MLP neurons of a small language model. Each row is named by its layer, matrix (gate and up: input weights) and neuron, and shows model dimensions 48-175. Each number is 500 + 50 x the weight over its row's rms, rounded and kept within 0 to 999. Numbers have three digits each. A neuron's up and down rows have the sign that makes its largest values positive.
After each neuron's rows, "fires after" lists the tokens most often just before its 100 highest values on Wikipedia text that the model never trained on.

L2.gate5:650504479534570557538554475525482450404460543466534567504570474493519540472598444449459489500503427449539483575527483545547552502533549502584475439532512493510423532509527453544528553612510574510489595399576411495499540627523508475461474447502498545564457481581563563479481560482507430501513511462399538553367556514540461489518579575526448527553479562486494479477526524499515575603455
L2.up5:434384578413485425543501513507452464454549439584465605602521467526448475466498566465515564567473441455609477458491495552539507498497476512580483452580480511436523482469414480509527477417503584549462493471573456558562538524448578444523527530566471532460440506530468551541504555446457529468503487594487444568503619518495461518568497455476418497415531537568502487526508526587558495627485
fires after: " (", " ", " pro", " c", " \"", " Ab"

L2.gate436:454538517486553534512535496529386488533498543570492510564454553545471520461516510537467477529564470534419433470435618543568428431541508541418554465496444439434528609411384486476451477458507561472433487525607481533464610529490538471495490585500510388571447426509464629509581468443477547540387503469512503558390546554517400458519556460407516544469470533519620545563520501500468486547482
L2.up436:520489620542560518383528371522538490513476477485538488542590579468539445386587527479467472473539537493452519502523554507511524374445587449458529500454525617524640492522372506533499426608476423530474438446547411563542499465518499535519428497520488490580499582495584494425618502517477499492447534476439574503548481529583461513435471497434478598432492501587550539561504516480506418597500
fires after: "K", "P", " K", "G", " G", "M"

L2.gate291:511495521466517529438533463498532385448497532527479472611441517489522484462503499522551445465569497396524483522457512493519430508473489521467461488510497543386489644473595573635535543436482462389397440599529460496537515434481421520543507620556518501518529470428502512500456518517533434554474510439489494518481458569557468521548597499489524529586533554490515508480417576512404570473443
L2.up291:482486503468519529479488509456543394484471557479436421619534496580466543427607542380518487508498469524528499516425428563520486504533464409468428513504502513523472593461516457544501455551519518475498461540525507489552460633505464499551579542470519470583490461431479438536502498512448475603522482565500439497450480495497482447426547541480503534554517535553537481466512498502495503456568
fires after: "S", "C", "P", " St", " S", "B"

L2.gate311:478488454453447586485503490429453478525476438466577510520589430522433576497564549500492484562496463478458517501429435515442479488516540518379510497589474497558507507560456539498460536503472437463472459434602595539561401491570573528565576514549485409510568534467458470441479553557490491500558451458484532529516469521460431478448530523565554496441452496510480560467474447547493567625522
L2.up311:515471466442449484513448458532471547481405541475464466485470432488420603486530545488432528445495635599481520597559431479546514479526486463461577477544506518473555529522474504433388502472501455550482431446527574520489482468532565548425427416496514562575515473540591465599590458514561497558509483550522586596503463467449404493410464492531507499509434477504485565510538526514534403534528
fires after: " ", " a"

L2.gate169:479530541559472510556575479557552483491456547550507442423514567507540610503541627537485494505535471520531492476574495437489555571476428583387509438437551601574521576505464534488557508452502482541486496473594514572495469467520548524427498520464504474518477546563518579422371575543585507448518521574394474502555553434466498449489480509568451444558496586507545494395510475446570465576632
L2.up169:559493524499514504493512400531535533440376543558582573534497587454531494486528502545466542592484531462389565548532498469474442510464454480525519462488529550592568563584542456477494528503516579518461484481538538471513557533389441473530546519500432536479495536530527555534411441443362560478471512624474458489440555503514507515456466472461573563538563528433523498396471448414460519514478
fires after: "\n", " ", "2", "9", "0"

L2.gate336:541492456521451464589533535509504535530426551516488470521497385466613510505454554488545477455521466464523450527461477495596543571392513506590515442547504424526589542486470550448445530453462517410560560557579472501480523553599510434503531401474488533444521522564521536528432504530493569591460561487404531417424444551503461510527522534458415391486581545474574594551466438499499455544566
L2.up336:510446563533415467528426450586556527517534535489462529404511540416427425480475478479472480604456477475484521416504421468527449508444368507563412526476453415531543447537480421498472593528458508510471542550551494519480487491574429502471520445563477586510530487575535439475453519496501558524510465519467548564443553546586498557500632449523386474516533576608556493605379505586442496516482
fires after: " in", " In", " con", " Con", "ed", " Co"

L2.gate390:530455461414593428512451527513527495481516481464526489460536486568471513490528512549531576468505451555551529440469493573549552513511518435500456557579472445438555471450563467470476526481479394565543516488371541548513472404446497627529512470466391536409475582502535472427409466482538483418444507515543533486496493511460503493577460504582470447548450485493572521486475531531419549421481
L2.up390:474492581468569475479511552473528494501577565514338501423462439521540491629531517533548562451621408488548496420440530490511520566476456490497570485453463526461505473437501529462530570547488441484469454468475561587505464486521492531460530594563476515604572425571570466428571510473462505482480404569526510499431453505394517471540481557491491528581521484458501507477540497369515596422482
fires after: ".", " (", " ", "/", "==", "\n"

L2.gate195:494470514468538574457542516525561542511544487571439370494470433546470559423523471542493445473497419497557499540486412498487447533496452474521537519478486530578428536446488508504508534404476484545527594494572470654481439427497485507554561543507454475496533452480598493420402458540502523572582466492434493573552499467525471472517434563540498464483493491448443467413443540505559605494514
L2.up195:497449483539421534398614471470600523508595565491457552447547491548504545500571494534530553500413574519509513529505513466420429526497474505465499479524451579515437526490564579484528381450453535550509483508493539567529468479520487467437624577513467478522553419472596445494454569522446423504497460452426547545631483437384434491535533450489520496520487480553485476549507509483457447577499
fires after: " ", " (", "\n"

L2.gate310:524600534566502471511498433509587435448490545488514508529503421447494451433449436471571571548535553566504541535455533540519417458385503568472488545529435459475506452478520471502516481555545533599592432465511460497451542495470458586560428549620558421485609579449550480435434553477574533438563553539535545439464549505557510488583462475502562467539417494367469418432463450494461510532572
L2.up310:510551412494456589442473459519517438480470496441460458559569448495493483382569544456487591506621507494561561504475516456467497500455552406455531500494431492498418437520439408492510512451497498557561442526524453485501563589558487491439451432497516432492510382558543501466461460508605590472512537579589557510451524494483564458522486532417454523521478483461513547387580556507467495491584
fires after: "S", " U", " c", " C", "C", "B"

L2.gate425:530542472460522521477673522533542500510447463497448436536469501625492485442588515500500415432556461572508447572429512507508450512484490517488522515540466527432578483491531458477539478516503380538521464549480510559454532468401576461424456562533565419527507468460536434569506508452534506435607519584504553434489389565574507413473450581486558501527485506426466525457490444450520479447460
L2.up425:527452612411528483498503451405498455568534493434557502567562445550437416512463479528497577514479466519451495459507450429503546470538422595562508415488480568447504467488505594562485563600472489452479474452376496463479596449566467533600520474529610600444535481441472529464456602503428493480455403484505470476470454525541481515521444479491495526498490578492569430554430459482502480469554
fires after: "s", " S", "N", "S", " D", "uff"

L2.gate295:550588430480632471535573552507531547529521479496461454616388555550480532490485457542536466500406482523545630587496546523422393531505502501472550541464418497479513497453511541512526501484516606461488474531496545429434507495492460478574514454482487490489428524443521464510475554452364524518477520509499469446526482501493573522415457469446488540464492524481522486557465560505474417519490
L2.up295:498458500520658558479501556453504462585487569416476569506446476571414490422558496552528445472420483442599613493464556492498425541501544593482487537466510531495470472518484435471540522467513469484534540524531537525494607478566430453552512568441406530469593581577534468438568480526461440485577476438574509588581483456529480550493410530437539423557492545550460469529430546459531435550573
fires after: " ", "-", " $", "–", "'", " +"

L2.gate482:535526508498464551562562533519482526507490497513572600538474518495494479518513529502638521444438582553588534551539405452658500448455397513521573422533484492554567519517505529476471455602467526379423510450543479536483551566442500478507465503481511529564461420478499377600500523557496459504476512393521490574623450523476503516456492429510523485488441523548511436532581461426505489638535
L2.up482:427538543530463512534454422582536517561488592593503484477463538404562396596439565442438483509501481503524549536509528504426452557426551568483431531524510461421470501484562514561506467473462485481509536450581515489443430552470546570404481409480495558515518515482631620384382449433459518476474517512530430443529512440509471449485551500545565528455522526430480594492551529575482531478493
fires after: " D", " E", "D", " C", " A"

L2.gate249:475457499445525496502444454485428465592474473530505528445492552542506452538440589412579550481527507585418486638485545501516482424396533505501557510503484608442552456487484631479539496459623497442485456449576515412519539542589417502593450538539572537501350460415461509445479501558550472457509495440445414455482511541539573547594544534552449359508553514458553523501539534534532555515417
L2.up249:473511478478461470483445428540476404481469502583528562492495509512524446547481499375555505483538481565535468545521571462591497482461488523534505442471547590405478519440528597561555441539520535521519511426502480431477508551574529488547548559498463520507477471484480453498496478461486500555465585406474483514472492544489552430521550513528520472473481498426562562495579516562537529500486
fires after: "A", " A", " con", " I", " US", "E"

L2.gate164:491513516439546545537466514562552534477506535482505470496437617453531556466503473456461484567489551510545464591533606483491526393479541562411463440498445582452518508467549472513452592467541557404485480542474549490531457516560559517435495470419534545574572556525626484558511530501525458552533569499490571468447447507544403500514552581517511517436524401499527510439450568498567557583603
L2.up164:433559556450483447522588488602507485561512357445456501540469437464574502495432446532462495508481515514525576491528517567493488399390546525473528443529530609444517453489568496582606535451545472516478418526423498513462498523446522545471532526503567501462444573549605429636500499533559506506545508506479519532543550503530524529483421509504525497448498460504532519553477544541631539409490
fires after: "M", " P", "P", " p", " A", " km"

L2.gate91:534484541520501441536505478483484507501458537494535520416519504480419489443477498466479457489476428498506478563551492412542471568545388500513525443481513404484481508512453483639474520507558608452544534521547459544540489536485502507450509476477590514506502477457504432548529507614455502506511430481549514578456481530401447473512512422478497521540552583460432510475480464533507433572552
L2.up91:449513528491459509516467516462498536547458517479394430485473512409510410422562490454445422471383491453543469545478546456503440510509521399489494534611477504526563495457549577477546584572506445497552548491507545578496503478546497425459408523581536514534510563453432536555533524493555479528542388458477469537502576502521516385517540428526532523575529510559464499522526450533507500450494
fires after: "s", " S", "S", " R"

L2.gate71:489571480487485488551487532459542414527505370516510503476561464475528478548450435556531396515521528551498485455525534521485529517470505511593555532500425534577568398507432527495467486554423569513486550490547481537495512475538450591513445478520580513543516466469359540547575458447453496484556544526489410380531555543411524501566450529486468589499587480485479469542446602574513560460505
L2.up71:462524531507565479460455450501550439522460461585503454514541534513459490541464552488441469514547523573416501641484498504509597456540505497602457602444489515618574415579458496540534426545390477429569427480463501505474480383478440497466414468418487449487464372512495458536519473533480436497460498517537565496493490600367477438461476441505485513464546438491474494480449383509449492441507
fires after: "1", "cre", " To", " Ste", "4", "te"

L2.gate23:462549459491501539426534488436477547492451464527531506541464520511440581454428519486511443536595586485534588557519502448651549486557443532463538602416422452437520542501533510487480493500513441471442423533507458478499559499489536450559506472524542521535493481447613400538429538519557350454497618514435531542563481414438523553488450486449407413527469401518469433449490550412462531521454
L2.up23:523509525441581507499572506563523593450521546589523553447545514448512619554519518543495409521573489446578611552524557384528506515471482473483425493502453465466491443502588500575481521505526453448460440431525476525556617559461562467554471439561526494518526540424519469546409483472477476451445505509462438575471505464516454462513473493475477463510561431598602469515472485489501524510440
fires after: "D", "S", " C", "C", "B", "ub"

L2.gate297:521416474488468583531426492480465612555445510514469483403530569419450513461472545414453465486490446404458575562522438532463555523534461471453425514500475518535529500565480442525555464567418451516488524487521439516499480532395523539526552565511539442508508414549481609487582507535475523544605537532458508474485424437541518431393421556516491442468574565400571452432645495397511562593525
L2.up297:542443539587473515490517569435414529469522466524517535486491493460499438415536452623515531519477490436468504530420522436485416473544530413592529571548500535534474461507546512446576522405536475511460552560547500428544444559493540516596538546592490486467536475538604512504493401484531535459465529517399407451515467490475559439484498515571515567413503540504559531428506595602472548472559
fires after: "-", ".", " (", ",", " \""

L2.gate158:497526479498528503559496521409503550424502433551493549555561459512387495579533490437483423463426464520512466529386576464507512537496492517477443503485522533417567432501534503519401457547547563534571492535610548519534519478452490471425436428511485456458507592361443486515474497601449447558519450462543556533545456459536502499591453581428508510462566470409564541540496443529517496522522
L2.up158:530452563517546440465463515392417571433444501556396511517475607542532548482542539493418497452462443518450493545448536431455474465524473509461557509537505423441465489517486502556495525525485529551532440576504467519437480455489478483505523527506472515520491453626574479518385519443443567450530527422421448498523471434475542520557405548448441575508521541529547459517488491432490557456570
fires after: " to", "\n", " was", " he", " have", " would"

L2.gate338:582463586529503411483499427446465512620404492588465551544598510545495404508450402420580509462476509512533517463482532487548554564447437522512553339560558566582431498528482530546451530519483505558565471469515498514492537492552507506487388351486518574474428543488419498529541507526490502515598586469549518556481582509509455560503521450513532449483506566485430460523455486438564549512539
L2.up338:445512586431530542541540455556518422644480497533514473495463556438450455431450563448546508430579466583477550576472370501493543547474475529459459473496482527496414532528495511468589624490493452417538443518443536536526527497531512483545555498539566514508451555522360563502496499517552500514515490443543536544512451435547456561386544524527475472524548522405466457429553493515516511498519
fires after: "s", " A", "H", "S", " E", " Wa"

L2.gate333:613493445519480503582514474497558460499482437419461461442559426446503531522519498560527496437507524535499486626465564508565494468416439437464474517556502510598536455480419509521528476466463478472500580468420495517446459583444513512545469434523486475517454509459595506442542476506351520494508560494501495491574473543428462457451527379534491475550432473469511502510498597504520459448496
L2.up333:600603472566444547459580489517550586499546468501412493555524474431432493471474485560520518461481504516452464572506413501507462566476479467440472487467498576514481514534521507528601484543532507411539505474489424495447529478464449462548534555472570467503474485546553515442395468442428516493577519537555522410490456513401469409472487527467581531496509484548566521569470465479540503598498
fires after: " St", " No", " Dr", " c", " Mr", " La"

L2.gate418:431536444429534548520529443630491478596418491523554560501498445518490509535502533454504437527537472536495598475417577514585405458500489505459469464490523521535477457546575537560569462406542485456545477523460496464440519477464543537543420532441518556482525526470539466440524497565471462433467530610514481434463457600570585513416509393434560484442467559439499494509470570498494558534563
L2.up418:499530448508574541456523493476534444519482486501533555469542423462566406409489503470487454498514528446439528512452541473499494511429466553484528518465588493612474542523589560452504482500437481569525445505456490515502476477472611517487485578445559501534493527499627455451572593464529583577499474532483528468544458647578498393469481532490447414449529488391504508495418485501437485565552
fires after: "S", " W", " p", " P", "P"

L2.gate319:423522468563556530555541443547518541476600464492483448494540518479510507506450569540461511473480519553547486485540476433535516551562520427525516520458521488619490528468475590550477527565407550477481484534526551504575605435457471528475436462429507483450429542417398502480519522468534472453426463516442484368540576532468565545543533413457433515490500460546485496501526497559428479431501
L2.up319:432517472516417522511419551546473487465473514506605568459527487601497596528515565446519492481515584529486499490458453626426519448491534607535484501503482469485485446412527471468489496520535523516598466415538552522467492502576507458536482525487518519527457484487434475491602552546429463548641487533562416530563531459488545466457598414516469564411554539481505446471521503602503544473518
fires after: "1", "3", "5"

L2.gate34:408556548509491469524519514592500517429545442567481381509455538418542555506490620521491516536486509471400524437436472573509409551477500488515513419509469512510559430593457477497466505485530453569494498499575537491508503549396533544483464444517546464492536343470455583494556508543562529447521517539489540458488525518537545493566544476415514590461560433533429456504486497587474469396466
L2.up34:595478509522539585442443456520500513519493466573555487529538601427524471463481484533518495499492484461523427577439490503450581506441457367454481496460478562529394521529552467520457534514531404495541522451459461530585523576552521529426517451425553437526466504492506476442535383561510527560449503468481483446419513519460455525488507566458438411519612542481483513484537564523535557590478
fires after: "1"

L2.gate263:558469470536556557458471527433492390543485566443542536492437519535516560565528405493529507482514435537545496500514483503546526520442543476482463520569431453524520539475503501512515481574502610620503494496521518539537476461491462452459488535436439524527557412559464544515544522455469539440489536489502492558447464564440432523548520434507493506607492566450552420545427482495488478545578
L2.up263:581496495551535514531548436538430475620465564479575542566449547552505503424503486458525454529397474535487503471463511504547535520505435548517581545439570402479554504575452485461550574562565536538509500509550543573576478453499477514476558557561474600436546537640541521467460489456467493525424557456449502505593557537411488452503416455456507481423572538520571556549521505563432550483508
fires after: " ", "P", "s", " (", " pro", "C"

L2.gate72:476551412477522499456480397584451553438480547489453493521617472463488458544502509561429455506388550488394443447559495546539499409530532490519533576539498486600516505541505392497546514580531415570399518539477529633423476473582404632549557559481509464608488449572508506469443392484494526530614539435433481497466490465525564570534413425509347482604512474542446441499553590477445598536487
L2.up72:490500485524519437493502465550516458482524453510534436413544484478539590478528502565514509587503440580569416550528408546456512539566506429548546502496462519554512489503464490403428553450458501480511589536489478487477538539440500505457503509506451499409515475498390460498549514558554602463501462511573610457454483493453506484501542502461499468515515529491500578543482469484430516454512
fires after: "1", "2"

L2.gate187:457548446450476495474555508590547403526474462548511486545477537518482443536450474529521462392604490524554486471453502468457532416432586477405492456525545635502501463465429485540425465480456443506583454472483508547517564469465466648496477525482442522530576591563487469494560441516557430441550461430476498561394449501495481567536523410452563625451509531483523527514504489558482444482451
L2.up187:527477586545510471488498478536443424424386500497487508499483562464472513423490519424525527520538517441575589485448641379511467501490513562393524501501497471557435514483511457497470488495556451553587511573446475488517501511493432544503471530558475509539549533606406553489507474534456496494442414457534455511568513487454392582491506389350464653502489550524406450562453532486526572526457
fires after: " K", " Ka", "K", " X", "T", "H"

L2.gate286:497492484492575512401496459468503422547472533533437583459524488592532391448575435581504480544399405484531479539435484512489530441517395492409533514480504504441345520427495491485448498467475533484421506454537491552611495501488518523512432545488532555474603499621530598425490550456479521494575438452555565439465497503520442538412454497557552418441473508502522474462407532467541506506550
L2.up286:520439529467652514516544621472485552532473593467418532468329479534510427425476480559429525541491545520524468511457500456502450456511509578463421544465496447444507555383560423501498518568548508485457531523422561471575565532475508451528476492504602564433580461567518539459504531427459524443557429498508533401440588516481446420502544482546481524555447549535497511462412477472543483544562
fires after: " ", " $", " (", "–"

L2.gate109:536428533553419523631520518508472580656529507519532457439498524439505541512451591427505388412566451488467557646527489456556543482534512515531530437489463558538408557634491476534508464498510357456561543453458465477536550521435506530480486511552491459496460453545510513488505457510473487525504523466558485468540505495386556453457563515458470443444523588563369515484424535426488473540554
L2.up109:577442501525448460589467482499506501606503530496457610559460531542535556494550461493554504562549494451577466545474524422604560549531468503510584531551495461500541509558577539435482499499564498555538456476530503529479559487462513542557489492621406534528560469610407497500493520588532475534443590464515465473531426501505477494421446514439501531455482605485451492572386545400468501545557
fires after: " in", "As", " As", "S", "s"

L2.gate361:549492480446536561549458450551425480491523466445536417523583453531567547487597490526515463558495494516419486506611502528463515549535561520522487492481464549519420522432432511429575527514427485487455447523507506534558463460506550500445424620511420411579451570544549480379508574451376488478544554454405492500491486450429499486530419432551509519555422412490423548507543557512447447486529
L2.up361:524461455498454597537483508533526487557554436576484503555485396519485506458573548482481528548478577567459500556523515533451546499489481510516526561580514438541472493535424473399557467499427553542497475574549505470437520527503434483513444579585477490466490564424589629491531486524412517579499540524406422482489473556433566470511492454476514483478505507402410500471537495488475544586505
fires after: " "

L2.gate131:596546499529471438579541399425551455550506580496519451497607480475530503495425512487497498461521435393572531532478504514444526510537560422543550534450455478575453547563475444415564483565508509538529497567522522548411457473455426558517449554511433513469491474454393583613567506597481517570478568524515500491482514399466471529559544485432507521529408458498388517515501512569466464423394
L2.up131:464508497567521559492442502429529512511497548588533555498585455598541527587526556487489445566597480476491456443538497559472559568517413439537527627544572478466501545548565556583513508540503456400550508556632447533483538550486454525457492505486512562477476386596529560525493514485522547453457532506499468504463509527402543472484482467505422508395494498554560512457541513510510517493544
fires after: "0", "3", "5", "1", "4", "6"

L2.gate488:491460429552490578498465428505501497477471550497551507514529483589444527606601427482493535544484510468463497506530490560499432585544428542500534512477518461514464428501525468446547573559543514574508437525556356493486458513541572511538594440476518511592564535537534482454516570497476513530535491443473520540505541454516418463519590499580471497449506479469504547501457481397495597468492
L2.up488:567416414511496450447519582555460436551421546497507430441478567539469564476534549548542462490563459434425509611428476498479507564563502465488455427492524526502477541521580503527520524454630467559542536481501483517499451359463459485474526546523539482518482465478548438591502578551408526623474493526451531508465450486468393475421501518504504473460575551504553523480469541444401478623551
fires after: " ", " (", " \""

L2.gate401:527514523491486503437535563489415475561554517410415433482539496486543464516499480533501423520432414532594485451560488427419430598446484536523553493453468431487475509484517426519484586493480517543488421590409528482486556481487384491510475438580491522491588400438528564589606492451574474435478439544548548516522531545452542487493453528448544525519466544549472449516442410455479526484552
L2.up401:548488528521549397429508494470561561574447447510503574509508465503536391468462520475511492569529488563634410450544467457545580474357472495504473520529593538454511440521512460518465475497608488497475379520456503528554547393429583556489450551517481527524502472547490418488572573449607433459557574503580551466405472528416530550500433441494425383470527579465566498452533419479538573520516
fires after: "s", " de", " S", " De", "S"

L2.gate377:529495543492427481480504561441405548584495635462578490474525546528522560526489499493546442476540526509391556507521462504505526506528509601489465593421442427471500532513521559551495435517510559515621517493548536522524598491563502516500631544544450494473501527526489501522560570491474530553580575481422523480488416541555499472498441550463464402477448486490517446451486540449556533606577
L2.up377:536468507555486503470514544495506527458569585470427452474507444535498530546558425507537446531509384487553511427508519519525545474494520579517436455532520510523430464534539565560475511544450540463489506443424500509493520561424470509537511559523450479452566504504418568478394510485554486503514447428511487394448523472440415491447507454515506613427536566563501520541399531570442518510591
fires after: " ", " in", "In", ",", " In"

L2.gate240:478467512598447492563542540453548499597493515451576442578470472522505522521476553479478546502518504553453491568475430514583434545468579440427424510476507519455570521434470452517483514558620521638635466503541407441477452502393441524508526475561430427493551479461477509498477498542434540534530545481479447571416433456484532397544450592598626451544476507467455561524480451425593514460472
L2.up240:466519393527485528504527471450481544535450540527510523483569508599554502452526408489466449549501399487448399457439578532468470471496495537588599466400613503417508425445490460530448495491558473501501474532505473514530477581520500506487433455477540462491495476487421522576492544497453515554500411518534627542558548535521543473385551460435452527536544507519470496468489375532480483427441
fires after: " ", "s", " to", " un"

L2.gate35:519545535515487376519547484490516485505494475448425473581492480469466478548540541529444496623569490433518436561444505470446551533542493572418469444571484542495569466489490556541479434436533445401600503438510454560463467547568500538466542521535494514532471475534501557531608513551352476547461477366501440439517487608497530539458570441427469512395471595591439546544436490491530550517447
L2.up35:526586556595468547469558504570602535520512383604520456489415537524452524444457435520471489502493542503475502429528473500436559646485492441506458391594472529525481426456450519449521581540503448448519624429544454500519502532454480495556509447471491515539441470464506403476509451379459503484544502481552478499482568498440488556532538500505506437539486482502620480500485479564491527453482
fires after: "'", " (", " Mari", " De", " de", " Di"

L2.gate241:486478426487474523496439491431503465513455549508537490514493526522538497482521463486486487596649566565554574474493472450445575391476458440501499514548458504397558540482536454550465492537559536453548473534515444403548464477558449431420493469520496631639571488461394432542486425552459438498538525545477598555487484494545492501503568452571484557507497609496453494463426489542470565563518
L2.up241:569556521522489538558436457478452479528436590523548462502531498504535498476553445469486553507593504482526587548488475445485542452495498430508514543575497466435476475481505526488489496559464539527549586469603406421437522484548493480496528426460570554536546463498524487507538453471531503483571630496484627456447491546510480497535605492541545548525545576510413524540452645541527510578466
fires after: " C", " B", " A", " Cam", "C", " c"

L2.gate220:548442519518445492528501528457454564522432562573528470451430486601455433526540506499459545442454522483453520577488417524526524478515549456507455384475527544480513453493566556456482442512511533557501428483549404503508461520447480494461440522530468472552520429552466506493601555514562576548508505522593483559542523556460415438423604503546644476506588545472487572502481545505548469550532
L2.up220:404529420602535497528445585538471540437512505490417447494444474535501446453501439525460542550523465541503540551521470511476538490547445625445467440537496443561424468490484470481462502514531554500527534556460390583495540489412498461500478537542495504523541522617508473542473535520526666490574547533516430527470491454449480404500494468574453556540516480498611550473506568532495507542590
fires after: " ", " (", "-", "'"

L2.gate467:588463515445545480480554530507503510427519452510548504498520547518435580499410571476493471576497527467492530518490522504521446545433560430478476505456507366384524477467509474503560498473577573443509491511511505484479519489465594522554480501534484436505532504491472480571522508494554662525524476528560498532552576564491447455507395506564549478547491390454529493535518524500389500531545
L2.up467:523599527481553500516553423552477544469489525522493513395467449500481593479586548512479488488581481419489475522452439480515518428520473470587374466501497497560459452467467516534452533455489473465529521459529505519495437392526571494518499358415427477540469403529508505508474512574516445555411431468478536491458575454429524496486515568539401546582448524500518583447567602498606505447504
fires after: "'", "1", "0", "5", "2", "3"

L2.gate108:531530455549530515630471463465479565557416557494496497619429470536518572464617434504609470512496465486503623551433512538462509453565492513570528468486528421462432517496529437534443615470522487515497438530529544600436534539429520459553522602480445584498436395517528523539498539488416548490475437474542523510504538504543485503518495506403545514517521472533510508515458552507434474495520
L2.up108:418533534566464580498398474563482516468512459526486502500512470414421504514425481477488556491570467542442501485481518540533515576464536484518482491451462457461437475693398457488472513506498511483401603431493511667465490502452501546508585461603479466458429383493485553515485452535497433470556503531472501534448476510469504515471539456498388425485519531559529493493511561564457522505485
fires after: "1"

L2.gate102:564575474467466511515561446463475515557426568421595469474482508496464558519613559428516520532537503508469491580446447522438475515400460524578540556539448429506451550496497492425557604543565524462518535449507628606517433514502536497488497494542366497484454498465497526408457523526462441548585563477436535576454524442419531504484401413518534485544439531478394498526569513412538432506480
L2.up102:454502523447480528516416549496576498474549496515461499534542440547531535466446464531445520474469520557546499515472537566541549496597556485436430355510520494521526457556519470485433426426394533560466553537525382379533578466453452517477455565505618556585517434456572507583593440543472536555410482538589525395512427491513483475511557491539510475504558517514539489503492434533459523456526
fires after: " ", " un", " F", " G", " Un", "3"

L2.gate103:478640440334539474559550453453552521511475511580504464502438530612515473507484436449504470519442490482517493495532505445504489518492480476522441541511488550484428474515474439545507521506540506573591466502529492448564512505482511587531477546577480486493494521497499547565474530553465546508532419467453584554476400451496392514435405569485549560564407592491408468533483489479626535556421
L2.up103:434550525471570488522499541438509466528500565582532557526458494574454514460388542371482434530476450550513504407455434406496492447504475499530455572475509558447523497464425591523535466535504492526532496541564387473508489546481545510534484468512504543469487538520519552607423412582483505538500450449489546433493415453583397526496420499426522451522466502506454470473393462547573476528411
fires after: " W", "s", "W", " S", " Wa", " It"

L2.gate394:506514526550517479572458522500499490578484532471493508487520534451583487495549428531511567541534390531498420498408473381508491447546420475561458449450535470535528505476511478506515534539430464487518484469537599605445492438467424498448426465449502554517569513481465463502551416483582511427498526421429516505537510527513491519440497584448483517457545546421566493540537452490469460538476
L2.up394:500531487502505493438495525516431433546441495489451516572446515546600519449513466488500612470528418522497453519467461461508469461533510531416524442460557414454499476480455503473437506441447518501453535538508655567478505606468449437449514568567424549518507530420502539497539510609518586568517454397408437484432536512528529529501541503434450548538501541387487428581491435516553489433520
fires after: "s", "S", " S", "in", " An"

L2.gate279:500472425524501481569569446450436452461493538400515531438558486530461540549434464447457507552526507427566529471577511570499555539434515497549576604569431430500421588528505487448524494501576449528588526544485439558452429557600475472416575513431493505439492516599516544437541541586546444418512523494428441548471486423454504494512444519533476434448431614440416476433437573485529503534538
L2.up279:552505520481481444572479483591486413581460545425490506409487479523479496474578498409537502541512553442561518541581557507456474485444393480509482521526532438447535446425517503490542474506572514540529501413557505533468451583513498489509480455494515587438528472529492503492541473478520406462582437522514489484493505532444476474523430453560510421367526627466530492494509542490467463576402
fires after: " (", "\n", " ", "===", " \""

L2.gate12:522462462465440543541488574486470491467470426489517494584556475548528442499520527385494475544538554540424468509561468545455499531477567559508419525490582441535492481487474457422564545492413533389557607494492505509434463420544543533534471513456520392529478519390429480545501435620497492503526557582416534459494520540454524537533524501488496586519462493565568444460508540579487510325452
L2.up12:477545524508474492525531522553438456445551453483568462441578477357485548513489482469499468542480524515445444503523428496533562491598518477540469512423524436563585477499530556473538460592580501565515397494468487512523483468497513544516483458466413457494450474439408506513474551557558511557438511506429563445457566554513607497529525522475429520485528499479415477512538483511509534433443
fires after: "1", "9", "4", "3", "7", "2"